From a checkpoint of a small transformer trained on Wikipedia: 9 heads of 32, MLP 1536 squared ReLU.
MLP neurons of a small language model. Each row is named by its layer, matrix (down: output weights) and neuron, and shows model dimensions 16-111. Each number is 500 + 40 x the weight over its row's rms, rounded and kept within 0 to 999. Numbers have three digits each.
A block is one neuron, or neurons of one layer that tend to fire together. Before each block is what it responds to, as a language model described it from the Wikipedia text at the highest values.

Comma after opening phrases. Commas closing a sentence-opening time or circumstance phrase, chiefly "In 1991," or "On 18 May 2013,", also "After she leaves,"; weaker on section-heading ends and numbers.
L9.down577:485568423559497610439521594487451469544472561435532483499511515563490490418451507522510546480486473538514449542595489446530485524514464464515415543501459484533481542459480502515457468506487487569441488559402495425470505532448524489446451537580511482486472463451526490520474494451544486510

Mid-word vowel fragments. Short vowel-led word pieces right after an initial consonant fragment inside a split word, e.g. sh-if-ted, mart-ial, Sh-il-oh, h-ab-its.
L9.down725:421503457529422529462465464525585494466508559526516458471500513519500532501467502536511467530597489551513531416542430545458506442546452553495548485484483465494524494475474481517520528444520527545447448481515472516538524494514449462516470510545535535538491489490495399462571523540568499505

Year final digit. The last digit of four-digit years, split after the first three digits like 201, 197 or 194, in dates, citations and headings, e.g. 197-8, 201-5.
L2.down58:438444548536568401534482515534514609515437544470484485481414572523486513557477542445480542565462559535465577457447492533441533421436481551415501483466457467434563479474485559455474496474466482594514484416489483496518451525561497514426491456435497510592497513473464429484435516521499532542
L2.down186:492545517512517399521503469519494544529501471486527511502476464446511540417551485471556580531461494458564578523481466411470600498494471545503513536505486519473524428487496495444495465478527504553514520499538491535503457533482532446457511492542543476574552505450516491572435536529510429484
L2.down286:544489472469451470458495451462550547526516428542509500505519479513433437459552559501509469541529444508555498465501495485461485552494480498512505561482569509516477523513456358405515453505549488515491558529529478561519486510494540499459492533466497522479499519499444469509452461540460477580
L2.down591:505502551474481547505455534512539517564471550503502487464503532527519476499514572478572548447512543508537492501435458426464546443545554518547488492555516548438569556483465449509449502495526505412540539460465469439502485474566504421530520520485512529581504501594432437571482486538555557502
L2.down756:537528492523534466548533456549494567479498474497568472564445512470558483557461529537464602591522498536495580442491508531563511547423517559536584451472531398460449484651556491484520538534503422487459484498502590468516477567497508536495503543502504482522502535504486568468566540505511556472
L2.down1042:483563511520567464501459485510437580574414498558540530503495546498434469531531521466463459497499474426508556491437504515479527505461530555473475448548473466471480505514519445438536519487537496520459471483508394523535506530488537461444480565513492469549462495470478522481517515554580507478
L2.down1051:461485492474540457494539433519497472511524528521466545530472491480525491521502457503466519548481505556473617485530454550531488570532481553580585458491528543498535512482545489516493488547493522497516538556570495457443560535450434435499475519491513536500479543480506467567506474518505531531
L2.down1437:488510476437529484500531487524481505527531473528474477499541515525546394470514604480508544529478475531522528475502518552433509470510481523466542422463508518497509513544562464463590589487490520441492567518532480478472506490451541447482568474489498487549516478446520482560472482475484550464

Degree and rank adjectives. Adjective stems of degree or rank, often before a suffix or compound part, like high(est), high(light), long(est), best, top, low.
L7.down3:527441545473472599479483527519554518498528437476429492429541445468550504562553505544479471459527445475530476518522496484509473457525493461510481467508570471501545466454539532521519525455581520498459552531450479473485509520506502542479496488620471483475524452580472556515526487514488476496
L7.down123:562436502483521483463500454551546559532461483495477421482536476510516477517455531506551514541430492605493468544508453507439462525557557472518492493451540500499508546508503514502554535521585497549464550549534524513483491484476477460505525538479528504489427502499524598490498475503476462532
L7.down211:430511510423507485466555470557432549496459514424462551572449482474540525485502586491504461486521449514471500509542432509445478548526455547500457508459426474500470425520551505497456472440514485422481497494475527480471433455518471555488493524641415536551434392563455524509503482479512491492
L7.down374:529509525468529511487429488471544478557487548530498476457502515568454479469498429457450497589551526491448527506480539524465473519484505466464509469510448587592427398475531511549561488436493444610518517554504505488497489449484482495500569471570481464470471441496552535470443519462440505505
L7.down733:559443469467505438513508536472539499459531564519549515457500531528502535474499442502503402568508476494441415511453503574554493479523496480484542542514554525554548459499514495616572525435511438440442480535487508456479430410474454422513523539489554482444611495484491486439516462488442465487
L7.down1103:439522537510505498472451436498517519516552534473494560522472520577512508402512487515482476477494480490571460578442500498514434502456466522521532500484487475502532556425545486453469473481572525515529444493517508522432487469486446450568532513532496519530478515476466544533531541562509433521
L7.down1477:545530520457536523479429531517502509553516470443531457459511552503473479578434497475477397466471495518442413508511452450492485468506528516531517538495511495546462544563400617501504410497475586498453533514421527463522509517438462523532444579580527484534519463556520534555432510571503537501
L7.down1511:529472458534465507575517534486512512569513475444513462487496487494497504459449476491460504503480466589522487513559497503525501431545447528510463534410550538586541487407445435405452490540515458448456512421514520535492565489545491558538516544554476474514599424515527515463543524520598513550

Table cell separators. Pipe or semicolon separators between cells inside flattened tables of numbers, names or stats, e.g. "1 | 18", "0; 083".
L2.down42:565482540490486493502471549491484556536528560472526499496453516509430452512502554510541546504461492450496519424560514461445468560453532557451474511486502589445489475532502478478489460531490576546497455456539468547467569502518566458503458460562555504541514420414452504439437464511566536557
L2.down115:495544480543478421495468449505522566519529549428480575503491491468454454518503488513522503531473502468462519539470464438458479527429501520538452490533466519477435474538468482535533527550458530576515505542541561421516530528491482446497447464567500490549473453496409529505524522516464518474
L2.down184:442544501517407524440388474454494554504509489463467614515414474497405455493478475552491527461518458538536467518475429453449429515508476514559517542535510453435523476539471527451446434511463544513555525456417465572422528476503473517579525474529534550542520499509386439556495551425457491463
L2.down509:547524516553491423475498529483506528576546516501478540547517468526536534508485478533526554459454524438485541522482512498457469486562556529497460513560509472387509461521454502444466482469377482530569485472573533547445508470454484467518508479462457497483527427485457427473488498469507559515
L2.down1005:506545485532526559419489542529463499622458540537492554483489523525461517557455519460513507476474491476542509513491540471478553538459474558522520498462542499501488516548536493507489448532493564494502526447568556551505516511471483428488497526544509495481499485525420462506492569455477529539
L2.down1349:485594487513510528483449483442502576570536449461607477483475510483607495507527510509530513537467488567496490524469477470466460506572460517513561512555498525514450528529489512419502523410549574467495418445501565520476531445553484605558435492514491493477508484530431475495465512489493507588
L2.down1430:513516519551507424444527452495541520578497530520474541534481550515510493521497517516522576511555449460536572431417535466519539491429513513460503532494463542443481565606473469427482490508498519475532468529607504481427478550430455530557440479495521507502494483507414483484559565481521566514
L2.down1493:424486502493552571558473463505509515430485559535485543469476474468594423538526513486449548518480562544405579552445475556425487483429416476530580462512484505460468543478541531485545478512459511468601486538591482535509495495456486499540454481453518498498475490441473493412493507467508501458

Mid-word pieces after g. Second word piece right after a split-off first letter or two, often g/G (gigantea, digestive, gland, Gallery), frequently in == section headings == like Awards or Variants.
L7.down80:512468534476537476525518477511474472426423532518547500532488485486504489482570459402593465501439495500447458507555463552499532527531452386505511518516442514519482491537507449478466532451483442525456532547480470486550466445479476587522468555521464468546443512457506522476527479455508509504
L7.down157:497512449563450488441492585448479529525434445435551447509500521527516511511509525571536467545540542496498419547434487509516429470515562510489530512486434569511514513502498402517509436455520528484471519499495506449543468434454510531548512427520483527511459425474472602532495506446484490467
L7.down272:505452507405469477466475509476527386568476527521512471556488524531509464537481527469455504474447491546507582527482502541497575537414404480495542511516555425490517488471483439581478486475546435458433533492472508492505409542454499422545487439454527502469570520488444493564528541474476473494
L7.down1065:497474510509560497535475472510461409565445621476511499413552524487489556452467573482506572489478375479515549509568546585446504538409547482542499562473476456511521474452468511493513395518535455467454512535471536444534548558488518590514454492496452567523494471531496481424432481452570544468
L7.down1136:486507464457536467534489458553522499486500485509435465523502446535485512515555500419558542476555556549442549468512450498491581570472451530492471483546597499477497480508474418482560522614481474553524501495458535450545490443466439498549497485409488498482451456447550440479491452548547540507
L7.down1216:483473473469565479564531451507555509542570503504445556485435467576598491503517542490498501447481542483490459468524532477449498507490483512497513482543511496560514545479562555505547519547533445526502486441541486495484531440496497505493524558530469434521519472459443509539549523492503483474
L7.down1240:500480529535506555567496527595512440524492517515463508519503519525586514481496498482432518564521507526445479457485499511497543526599574582551438539485456498494447506466503423538516528528489565506467456523472519514495496512460499489491556466520489433501434551520483507584430498542557521541
L7.down1338:499512546528518440516498450522471492483516438479478523536467540436488496568494436477516487469382504608479580480405528509514470462488475550532528524439523558521540497525596456523501478462431545476556572529488444471454524586449493424456477486495530535502523483505521515529473513481513534462

Relative clause openers. Mainly "that" opening a relative clause right after a plural noun, as in "failures … heat that caused", "satellites that"; also which, who, and complementizer that.
L9.down323:511593522518506503514496533482470505456448557521502478474441515550517517490459465454475454464508525482461449539448492493519528514522470535552471454534480400546492526489456463543557488495493516544535506518479451466498437492559510496460471464451494486508486501469548586514493479464501490521

Table cell separators. Pipe or semicolon separators between cells in flattened data tables, especially after a number, date or time, as in 15,320 | or 040.00;.
L7.down26:567564525480537484520479519530526489509522478478492464473519495513450547503513492538465459533520523463395473558492518536526481514501447488562571506514506526564422525539482478540513549499470542559556537557493556598519551562470570530544490500462539475541524499560475469494443514520485471500
L7.down306:493519470573497511511485503510445517472536534483546479508494422550542430454513481522445485510589419467493475437538503477487527465467498520468427480544535528438482535507481559590499501471493448552510477490479503446527531486426569442521572469578505528441511512465488517532477582555539581530
L7.down400:483444539383520469509551448468544531435524523551494439494567461529434584470479503452448548465535455552472467483467520501488528392514451482545444471461489531468436456444478464470494533438471520426437460519473515453529509546487482498521497517540520442510490487543488554597433453562601502517
L7.down838:553497525467536528420475490539488421459548523518500463508472496520443481467544461537557473499570482487476501506567497429527506592580522490498460476511513420499508439499462487543442518507432430438487496505487518397540567504521529524469514495485443474531498547478489504538485537501498391488
L7.down1139:534521518461483503479354501524399525457502481519498490499581471483478512472533475486484510465507436449539473524481497563524548528492436517497550489476471510429503460514599509506503545449537522539499451505536482485475542505480570507479549517497563457493533513542506499542421549524493491453
L7.down1348:569529472548467459470511522470521480493535548484478552467539526503544480543475589505410491455534549548490481539538500467441439513479526482538484473554484475501429470517542502539435475537500491505573458505450518519476551543490537480503445459494523543445434502509513467426538546499519544501
L7.down1406:504497531507553516525460521463548526554510528531554462451566482466499481475486443469460490457515558561488519504445502500530521428485431513518546529490523434463428531530512477526599514494528508548480541488577500464491470556497512540502477471488516525489478524421534536479561487537504539540
L7.down1499:534545474421472424532496568514466601475501554570530554508562474530432428536494499445439468467474525471499514550464513445502508521479581483498483418507511463471557528525506467503470466589539415482578490581559441504524519542466532523507518505504504482454456526502502502503484549463548481511

Name-initial letter pieces. Single-letter or accented-letter pieces in proper names, mostly an initial J, H or Ž/Þ-type capital, or an inner j in foreign names (Jørgensen, Brommapojkarna, Shinjuku).
L2.down345:476443525509561487432562474514463466533455564525512537521558506546534470552472481526500424505513556496430496561503509567503409517520545488423466530441580510442431505461551531439488516535456564524508498536513488535574482480511539507532478467471501531534443475513493473478553467517444470439
L2.down474:494615520522552627452543488561536500474523511505575469572517526464458534529536535499482495535488467511538508555536487441480483405504454477532519494532496538496530580491456503499550470518547486515485492446541554530471481534429501489513516449493417452527467527522427533544482487570475509533
L2.down522:511476489433536497483505489503480501468427456467543488459525538549483530528487470519566477461548496497559481470444438433580530536487478497439510490510443442527501608525471451453470469517490507583516527410551482501482539447540408460501519552544438509548481522569485520489447458531504511492
L2.down791:466512568527485503475439500543472488511481520488510467527466503405542494464505513573503479498527438486564528431481479516524430533524489540499420396520447526466473569483511449391394501483495514491487430455494481552557482509496538515597497507545485498449443522518555494469540502523486518523
L2.down858:528511467451598456542555476508497436522463531489442525504461485476494442487461535431561464519459490431538484536532509528467506553550496417531473509536543498526551521514504512484514544453498514473480542466506551507466450433448518451529511499501551463503443508536448475501530544535545525490
L2.down1036:572527523490523462442545456545442495553563531451516593493434454509506434447539521393457460520426474451430517491455425525439508498447465485550427508475488557502530515567523486491453504549504469510528516496473487550481476512498577447430528484500518464510458585500412479405509513483447485509
L2.down1210:477533534470453459500487555532579495493500454551460518575459463539510516469550540419541513496472488450553537537539468521495579517523508413454541438485548448454482492479512487524556422503489445498556454490557513551491439468496500477472501511466588506550497396546501499472514543534555482454
L2.down1392:468473468518468513473494447521450460513520503538518597446462449490507464493524472464481506573427562484550528492493521518452513545515489494444474448467493496530424475567511604518440475508493455436545466504446514483497412515495520484530558460444470556525456603503464478531531474477529476501

Clause-predicate verb after subject. Main-clause verbs (are, were, is, was) and subject pronouns (he, He) right after a sentence's subject, as in "violin are", "squadrons were", ". He".
L9.down145:561547464416470477534574475442504546544506548463509491509518565485458507529475506561428457472494560486512596468419495551459488561533480535551481440500530446497512536457523493481464488462519449471529469495542513542527490514509544469523433434477559527511457513509485511545554488501473530504

Copula after subject phrase. Main verb (was, were, are, is) directly after a completed subject noun phrase, as in "any race were"; also label colons and table cells after "Total".
L7.down20:557477533463509446537490475511493578512505557489497529468582535448466496515379527490517492478461498573492552476483494513513528523435527556529531503490597438541462451545489502419438542443509571521569502467534509451566464460456473451495531460487501480598528498471494560492471456484538485496
L7.down463:469445475550494482577588512543468438480511503514479524517462443469490528533523440496362495506487500423550451426504517525508580561511493559466547436442530521555490559528493567462453488470497500587491495464493537532494527468514450506527539531489580533506514471475517581472518471534535450553
L7.down884:517480448496511457533534513521505468430522513519570425557428473475390460510477483619500586477477459495476477496480502467444462529513499453500454502464602517540416568426491486543472479486533439539533499578554511531514552482524533483526473540469513471476422497540498522483454488458522505513
L7.down958:458517549462520492520546469482507492492499469489498517518487513481485445469535507538501491547499536499537494544447478445470454548547472542498506546543470476493465501546498440483435478506484524514545516441547585591444544476519575460462559488507570532513532536543550479449455559519541538525
L7.down1046:533474522483502551580477622505500546455489495447437475451550399483481472454465496504528462534502415457489511413538459520450466539468520564464441496490516540466484484494561481603470416488475405441520522552517578514482542615504523464381517501516535525501573531482488448513551522448526555532
L7.down1417:567511447516514455525542458511452461479459483543483480495426536562481538461497532492481576483490547531463539564470464513397476495424493519504487536566478516514486534581464521409529552504498522403598433525493500532548582527501549456545515509488507540487468508488561527507542494461490436484
L7.down1463:550501481409547502525539568501530476426482503468470498486462480508539493500453450634470485537492506564485543397480456485492544533428481562480490506515504475505487598507473507495478533455563521509522451514482537474409521570538487496433510570476544501492564534478506475502531457508545473512
L7.down1479:577496511534471528487471530464579495555529542491475489468448547567496542481557466479483506535533505494494508490480501459514582477514460517537487465521437531458578476519534461504479538509460520462539510486468443550541479511501449540507463522396479396448494452508481489448517535497508514496

Relative clause openers. Relative pronouns starting a clause after a noun phrase, mostly that, which, who, as in "drugs that", "missiles which"; sometimes clause-initial subject pronouns (they, he).
L7.down175:497496464562470498460517527403466504470523434480450543576535543574542485580525481493454458462482439449520506485528468491519514539467545502554458514530505488508492457510510421548550467430493470492535557431572467490433500457510491547485545458487481538539482489399561518486502537497493473541
L7.down389:549453536577508560523527482509435431516510489570411402499478504476499490473491477479525512544476542552533542543593503462436487604495584467465483497448551543580420494462424466439519469525497595574485494516513419468496505527527454451529473512464527558427541555558613557580504450572512480489
L7.down576:468486528470511533506426610444480471514560532425564496490424560510497498416509499543493460516601536409486467492463400498502515437392474484566488461547532456519456502527555502491506515570510432500514523517508495462494458517472483535482505494465466450454500552549514476481523493424542554543
L7.down834:437586437464456464490487404466510540473481474472512471452496516480514434531480553527436529560494488489528449516515513499460411471507476551531503493458468446500604466452477490479488454538555472540538502465479491504556478420538533561494414515501444566504498479444584460478502448499455460494
L7.down923:465519463492440525506536528484487498497448469428500543465466478404497545495532521515428515486583472500513511577555545551461557411493549487523422470533571522553527516485498557510522501563504533501494539558456431437529433476543518515555498538474514496522467524428569443495555448468444507533
L7.down1054:520538515489590444474499450532546462478458524481565453529513500524609473485596547496500554497507565490552491504512557484448469533444423471529500509527566531478525486476467509543432437486506503480543485490488541505482495489536473478535442462472472544588534548539485474552488473445533513532
L7.down1232:445519526428469487503529576494468476476481527477442524536478517526447411481527511462522549501477532443524537599521458533534499464476483460508453496493435502531484508433454500497511505440541525463569556517548509465460495517493508493542605505492499438533468482493454494480510522493516531464
L7.down1384:459481513482461511516442515467503556435502519435520614529497501456498533500442541493484472494433452554434533502533459529532579534500469438527465540468574453607499514491528469583522478492398524416536433523550490447500540532506486466523505470525536559542553456509515437590429481524470486538

Linking prepositions and relatives. The words of, by and which (also with, what) that join a noun, verb or participle to what follows, e.g. purpose of, vetoed by, which.
L2.down265:405504507471427535457501528522497537551496440491456524490501538484507529483540559498519493493530504482511428485555497400549522487506474495534545516469467465488509543573487497378452416489525482509549538426582518566472489486471414570499471527471513564475564499461459500481492466465544538424
L2.down306:473534465578481549474549425483495466465511496483440517497425622480512547471526530492489470523578524493461482469494527482463518543525463491507517544524499437471514466502440379478457514514474462523440554472541520482508443491535562582429493467495457518542486528518466517551452448497503466533
L2.down349:530423462489452511434404504499551454533459509506468530508533527500525505492503451510542543502528491492493563484458479471483517467485455503555590514439490454499449534563564501440455520510544487575565555490526516519475503406408409568497512487522380553521497471481490523487577514493491535488
L2.down1059:512487516446475456563473555481470532489503474493459493539536481536461525502532404533490564528553543438532512518531478397458545442511488469479496512463444506544510532537544532500471475489432404544460484448477498494476536470445507605569535525530577559454530497508495513445568488447485428519
L2.down1061:507537468534536526486474450555567505552524461502493489531450459475535531578550515506545562526534477484540516545507488490489492509500504490496573514454441470442509556596543484544504505468485522477474545583544477477568521552460447525528558546498423568608554494467571487497558482506458548519
L2.down1122:482516498451393525475511507541532467514534509496524535567463493485451518532476471519475539432490521518531464524552493529487537528435451477508543445402457488506534549620561501498467489485446505454531544459494506550504531470452455561560567454532535505534498500513454433545495551521506436472
L2.down1162:475478503578464495463564448551509538630552529516489525597548497496468509510536501579578536504481509427492499494471528491506579482449515505512452505426516486453459545556483502439379490443500518514486496522572472545442450490460376556539509506500516540534483490538455501520552495502516462479
L2.down1165:494460501472517507477506471580541501515520550481439487483496460456534497503438504448513448485421571471591487547477496483504516493436469511535558415501441496502568515549512507455496516493446510491507464438482490509570485508492572534506511520463502531459473461470479496509519526456519500506

Mid-word name fragments. Short middle subword pieces inside a word split over several tokens, mostly personal or place names like Tim-oth-y, Sh-ir-ai, Arch-ib-ald, Y-uc-atán.
L7.down319:545469456493551470484506462498425514506502501554515450499459487478503594493551604554455582536464533532472497532508545585520497497522550467455526376473505482509471567566530572489547505492459569512561452493503480543556471475423479535514491475530519534465472533552453519523498514531482554515
L7.down467:508564554541509540445510491539564417489498546493412407507568473498479462546524553468472470522479486449472532453518575635538540490553491476472521463548472571445478537554470554509562546433483506572482475467458478512488553518525487511486516517492466527454507485533552478390485508489444432536
L7.down827:477465455458481485491487518533535524433505579486493534447475502475539582390546548494438560514529403564487536559457510514459540519474552515446507462438505468563500480510516473547488528517501552470514534477490485472499537462410451471518555451479587535473556418482519521464553474482477499497
L7.down877:441538506427469525419523538487537424512505545567515455536559560523490513492520525480425432493496536477403439563514461571533471520542510491492504584502509402543512538505436501434462476505455490516452512472487456458547479497483488491506516450549509515602440552518515475499486531443514436557
L7.down1073:511553494553487466511562441545462593529434468484510474524529550495486437464504500478539445542540442491498464496374476512499457529504482543565474472500488544480504547482521497500564509492506515524368478506463540530525526564442544491507429505552562472442481425446505579543500393454492484385
L7.down1414:459497513514552465512590501551574541521513474528503513513551499538574503538482524466495454537470568506465583468576532478533546519530445502563460405529542514463431541512530524422540505533493521505495522457483577555472494499473514366465468546422502463489556526448497520492595474523490529490
L7.down1433:519427552518470481518528507459568545508496478455558452575460498528509521519579518515480497541476464464485504588489558427512531525548477512438501492497548578477444549484491564495585479581528550473546480518491625490481461520487499514480450502529470492485504495456507539530555528502483539406
L7.down1522:518450545495458474483498434514478514604528555517455503529524547503525466549486382456449504455516482445455508497464520524517438535527478508522505580513461423476457499521511521439438467460502486552535466547421519490456471458456501438569548508482436473475534457545571530562484470498440477447

Size and height adjectives. Adjectives of size, height or position, often comparatives, e.g. larger, higher, smaller, lower, high, middle; weaker on color or direction words such as blue, south.
L2.down392:497515533500499526504529452531527539529475477524445433526576459565444500466563505478513522472591484436473530532483462553514522567433509520494540581481426462532545505548475514494493495472525494560490428531482510472581503550494497542537523559463461469481518447507464558452493451490473465516
L2.down490:493528523542518475557447555523467529501577514519454458515537521482579616484511588452475505536504465500509449506481524464519531489404496488555477528464456470553531486493589575490484474448441483484492520534490515521553508495538516417516495526488590574508466511487434515491524505480506493512
L2.down561:483450559480591487599542482497523491545508485609566479511473459502413531576451456498483572494512487502504446537535513577525444446557484547409453439462511575467449595506500479520489563528472473524460573544506484477448476521493471456467510446539499463517468580540507519517459418522473433458
L2.down983:438481509496504458421499502506506514445518549444499441515588518461436446411525508469513593545447513459541497519505501519483553511435545512506577454489492517432492486546480434483507515585497464573483508524403454493489505556500476460515513517551477581564586524484498477481510490486505492509
L2.down1000:506518528484504492467500424486569496590515525553519470503492479483529493516406522526501584494514458390557475471466540535544489513523465483512503535447465566482461456558498460486487452477546491542467525559465538452444494577496478538503476455525569527556541526529520472534499479489496553554
L2.down1068:503537444513492552498545496482558557502467462462457490458488486543446577492478489548503472385513541454455522551435467536499451529436523485572518537486502480487568554508484547477525506514471490486460497522511411488496504532497514487508574487590482510514481497516441434507467506523513530460
L2.down1273:517571550537546551490509451560533550523448467508481455562460497522520521500457561510481538450453525467497500527416541452541426495506439524455469469496477553458507536491458569455562546514447468471506576490458520542501428538509481498467521504552542521519468434555511549494524437474553444512
L2.down1411:519518470452496514543500462505534465477557526514485482558512486518474468521483540506539540509510518435467417466461534537450454500543486537557506479441496613482493395570557424572504522488509490553456495574494482489492527592485498497459527497545500602453524495473558514519481432511493486506

Section heading and column words. Words inside Wikipedia section headings after == and in table header cells after |, such as Career, Track listing, Notes, Length.
L9.down1295:464547506487545479527527582443569459499454529522481482436477507448508527493497496521421437498448523491491457527475564457527495440477524465487451501478484475513467556565509542415516561471548504493511525544461541440562526438491498439515491517575520561516509523554547509486538504494475513453

Year completion in temporal openers. Final digit of a four-digit year in dates like "In 1993," or "on 21 October 1912", plus scene-setting "there"/"night"/"day" openers.
L7.down176:463447503473496522534545481516475536432500517518525540497513485416562546516527470430532418539514579451520510493573578496545448467568468501510476445526477409557514485482504464537493520486429520480563558494410479511529440552481468516500505499512558471509500445517435516493506504490546533483
L7.down189:436492512459525488540447561550465560513529482495511431490476516526514518467525483453491534519512458470514588518499501503455502545573440486572526529495522475445427579536476451541522498543542500504565612548504490538480502517534486477527533519512529531533486517452463526522473453465538467496
L7.down368:536501473459573547464469517431553457487506533472532469483466519496470495516470398449526526548493578520534564462533546537465526549503508514534554530513531546456458538462491435477540511494441467462483566504465500561531460530545539502483477543458514586390578503488423512491492471482448434527
L7.down501:453487488505501529411570580559561555612521524494486526556474497584586528475494476455516431542393463490556462510516513545561474526544470497498559523485487465475473467593494438536488455487529550581445546472504564503526546487405471517487504538517514525398508464471532541462513538511554501467
L7.down630:474511576489474472536504565549410513430456550451518511582460478532506435478480524404501480506502480551468442430470449508421540530519476549520513556515540392512525507526499494515592538531505502551487476545510512540521489477453447454517439514515520491485409521524494491516495481499447491432
L7.down897:541498475419534468498516432556443544570535498543496472416549518466533495483531483447550490509438499545503588543445514469459454539448490502474541463477498448489572502446543470456456459523508582466507472475561446587449499554466478506563527455544521554569516498494416454597456556564479501534
L7.down1288:492495528553491458545510509505482474380558560481517485456582522447520473459520428420468481503555466540538573513531491457509472482512535510568477441477512471538522461554492489445508506433449441502480516449486553552489427486535487419532475544543524510456524484484516513542453470534511516487
L7.down1445:478576477518487544468481509541514447457417475417480443570512451500499504477549506485434510525494522508492459553480506454512515530607454555528500474505476509432554496571521491495620528512490511580587430599453521491491493427522469564484440525558460549476507477507535528458503471530499510496

Table cell separators / mid-word pieces. Pipe separators between cells in numeric Wikipedia tables (stats, charts, climate data), plus middle pieces of split words like disp-os-als, ret-ri-eves, sat-ell-ites.
L9.down1311:466467513493499500522497539524476544464473564471531473541497457559489555442512498462494507491507458452457426449547506501524491454502517494450509467490488495453558485547465463509516546541546525560527477499437512524499462551422574506492549486498381521540531443457515482526517577513583478564

Word-start subword fragments. Short opening pieces of words split into several tokens, mostly re- as in reptiles, reactions, reaching, also s, cl, ir, gr (saxophone, cloak, Kirmani).
L2.down26:490457540467475526483549450486430571550562553534467510536480520482580518531460561479457456549499487480467505542495495501539511564464563554515509478507435504536470478469495531412459463409515455445505495519509550562488515475532504446534489503533533585474471546488490462516478490511467480539
L2.down34:472454576496441514541470540499461514533482516499574506455543504542564533504477504531576527486539529507552475514457523484522510542412508494512453553499511489416471515477484525541490507497443460525524466454511462508461516525477488520490445564532442517550490462559475504409484489496506556515
L2.down68:440496509527497546511489432515518531530539522508528488482533490544474497514445550475475583460430527481590535516532512436539472486481475538551527573486475519463489450492458526553520530531467505462541501533478496550489501522465502503538522462550512499523505493476454467515445478473535440521
L2.down360:525547460484441529520531515532442449546470517500525504435583510544481508502457503488494492462449508536511468481473479506502603515480467563519502445530566515435536467532516527509466558473509561577480504546496481495448509537422485435448482437508454445540529476501533514515540514497522467473
L2.down368:516499491469489465559477522550479465498473504465451473539510451449493406479434502515553444519506579484525484507436541523511565471488480510500502479489503536511441516491541508482448461553512460498503478421516533477509497442522500424527563429500496487547404504483441483568478467479519495474
L2.down550:455400511555430469468524480547497504527469476406502548498450529501503548526503448451506521553563551444490494459499492487509539504495538522499559484486478497537449511498548537464487455459464422470451555470534502461546488536439489505549577455498473487563510523461517538507547484480466498512
L2.down664:529486524527415494520448555518522491506482464503552507499467513546507551519419541518443509487463511483608477454489413484533459469598485491468441473547469527535584503514496425540498445505600489546504502487433548530441467490495517510469456517479524497539523477498437478546440474457459555471
L2.down1521:565485544542473451424516495465548544489482457516464492418544514482426578546500493491579490496475463470540511556463558473482565501486522548544486493537487514427485516509560435423435484523468396476397498541559526520459513549468547448523574532456538522526473586464498472471470480478498527439

Verb right after subject. The finite verb or modal directly after a noun-phrase subject, mostly in technical or descriptive prose: can, are, were, is, may, often.
L2.down225:464527488432521424491481477515540517607438471502513470501564469532512460487441532522528538484440536485426539508456548496513457540522511534507534496565509453509547522527460468487493514525566503530585518490497513609493440439423481450511474494456497409498502468426433473502469451495522568525
L2.down346:506527456515530465433504452517521525434478490447450477487465491502519517495505474496552527520462531473470566518480487547454495537472497460479499509420511423436479552477492476517503390532517477543471635479554550493510477481459528488445614461504454549490520518419529538429468488479470537489
L2.down390:516463444492481516549530489526526516529492499577420497483528525481441570540512454508598496583519544449438588555558450504536470560445523385491570538454468440465456563538480498523496504539501471524559500502530498499473535538455481522521523480455527564473507522475501462516512409490504512491
L2.down699:540545506535496500525485487494524567568427560485571479505480503484496522487452519470516470494509545517470519511499431531580431516496507513562463415453510560537529515544503497465506447490514476477564489436494434484495448424555492537547515506468522531530535487461455480545427572505544512524
L2.down825:540537494480500586513600498470511478439474428452513519544452479476523493476487442461521512463532511498468489532506578501557502544514474588527512462468448463523470498448532512520616497552473531467532500522471461476576448497530453435529592545576514528468528569492492518532518457475503488543
L2.down882:513450430429444474467493515481523499446406524489516416525481500487433533518506500477505433524461480519475523489519525462460541510525515480577515463463593391515461484497510530505439517504442500366500533457531520451476491467512510521484456497516469459534561449435508564497537479464478510558
L2.down940:485428554528486532495495508456521512606449535586549498482477542526435570508514526438524463480470519451486505404429504530520472497553548555509476575526574500511437507523500369468469482524494440573550479555555485498535489558447489523592477490490463590531531541486565545501520530483495529493
L2.down1408:516434434381463535499489506535479459487511601450452460511523498509456531498510585481557462480518422540462514480548540530487511584524548518537532563537531541487453517563472526455470446459547487547479514511540534565490477579433481467479539457491489506493554497507497512550441443454471534540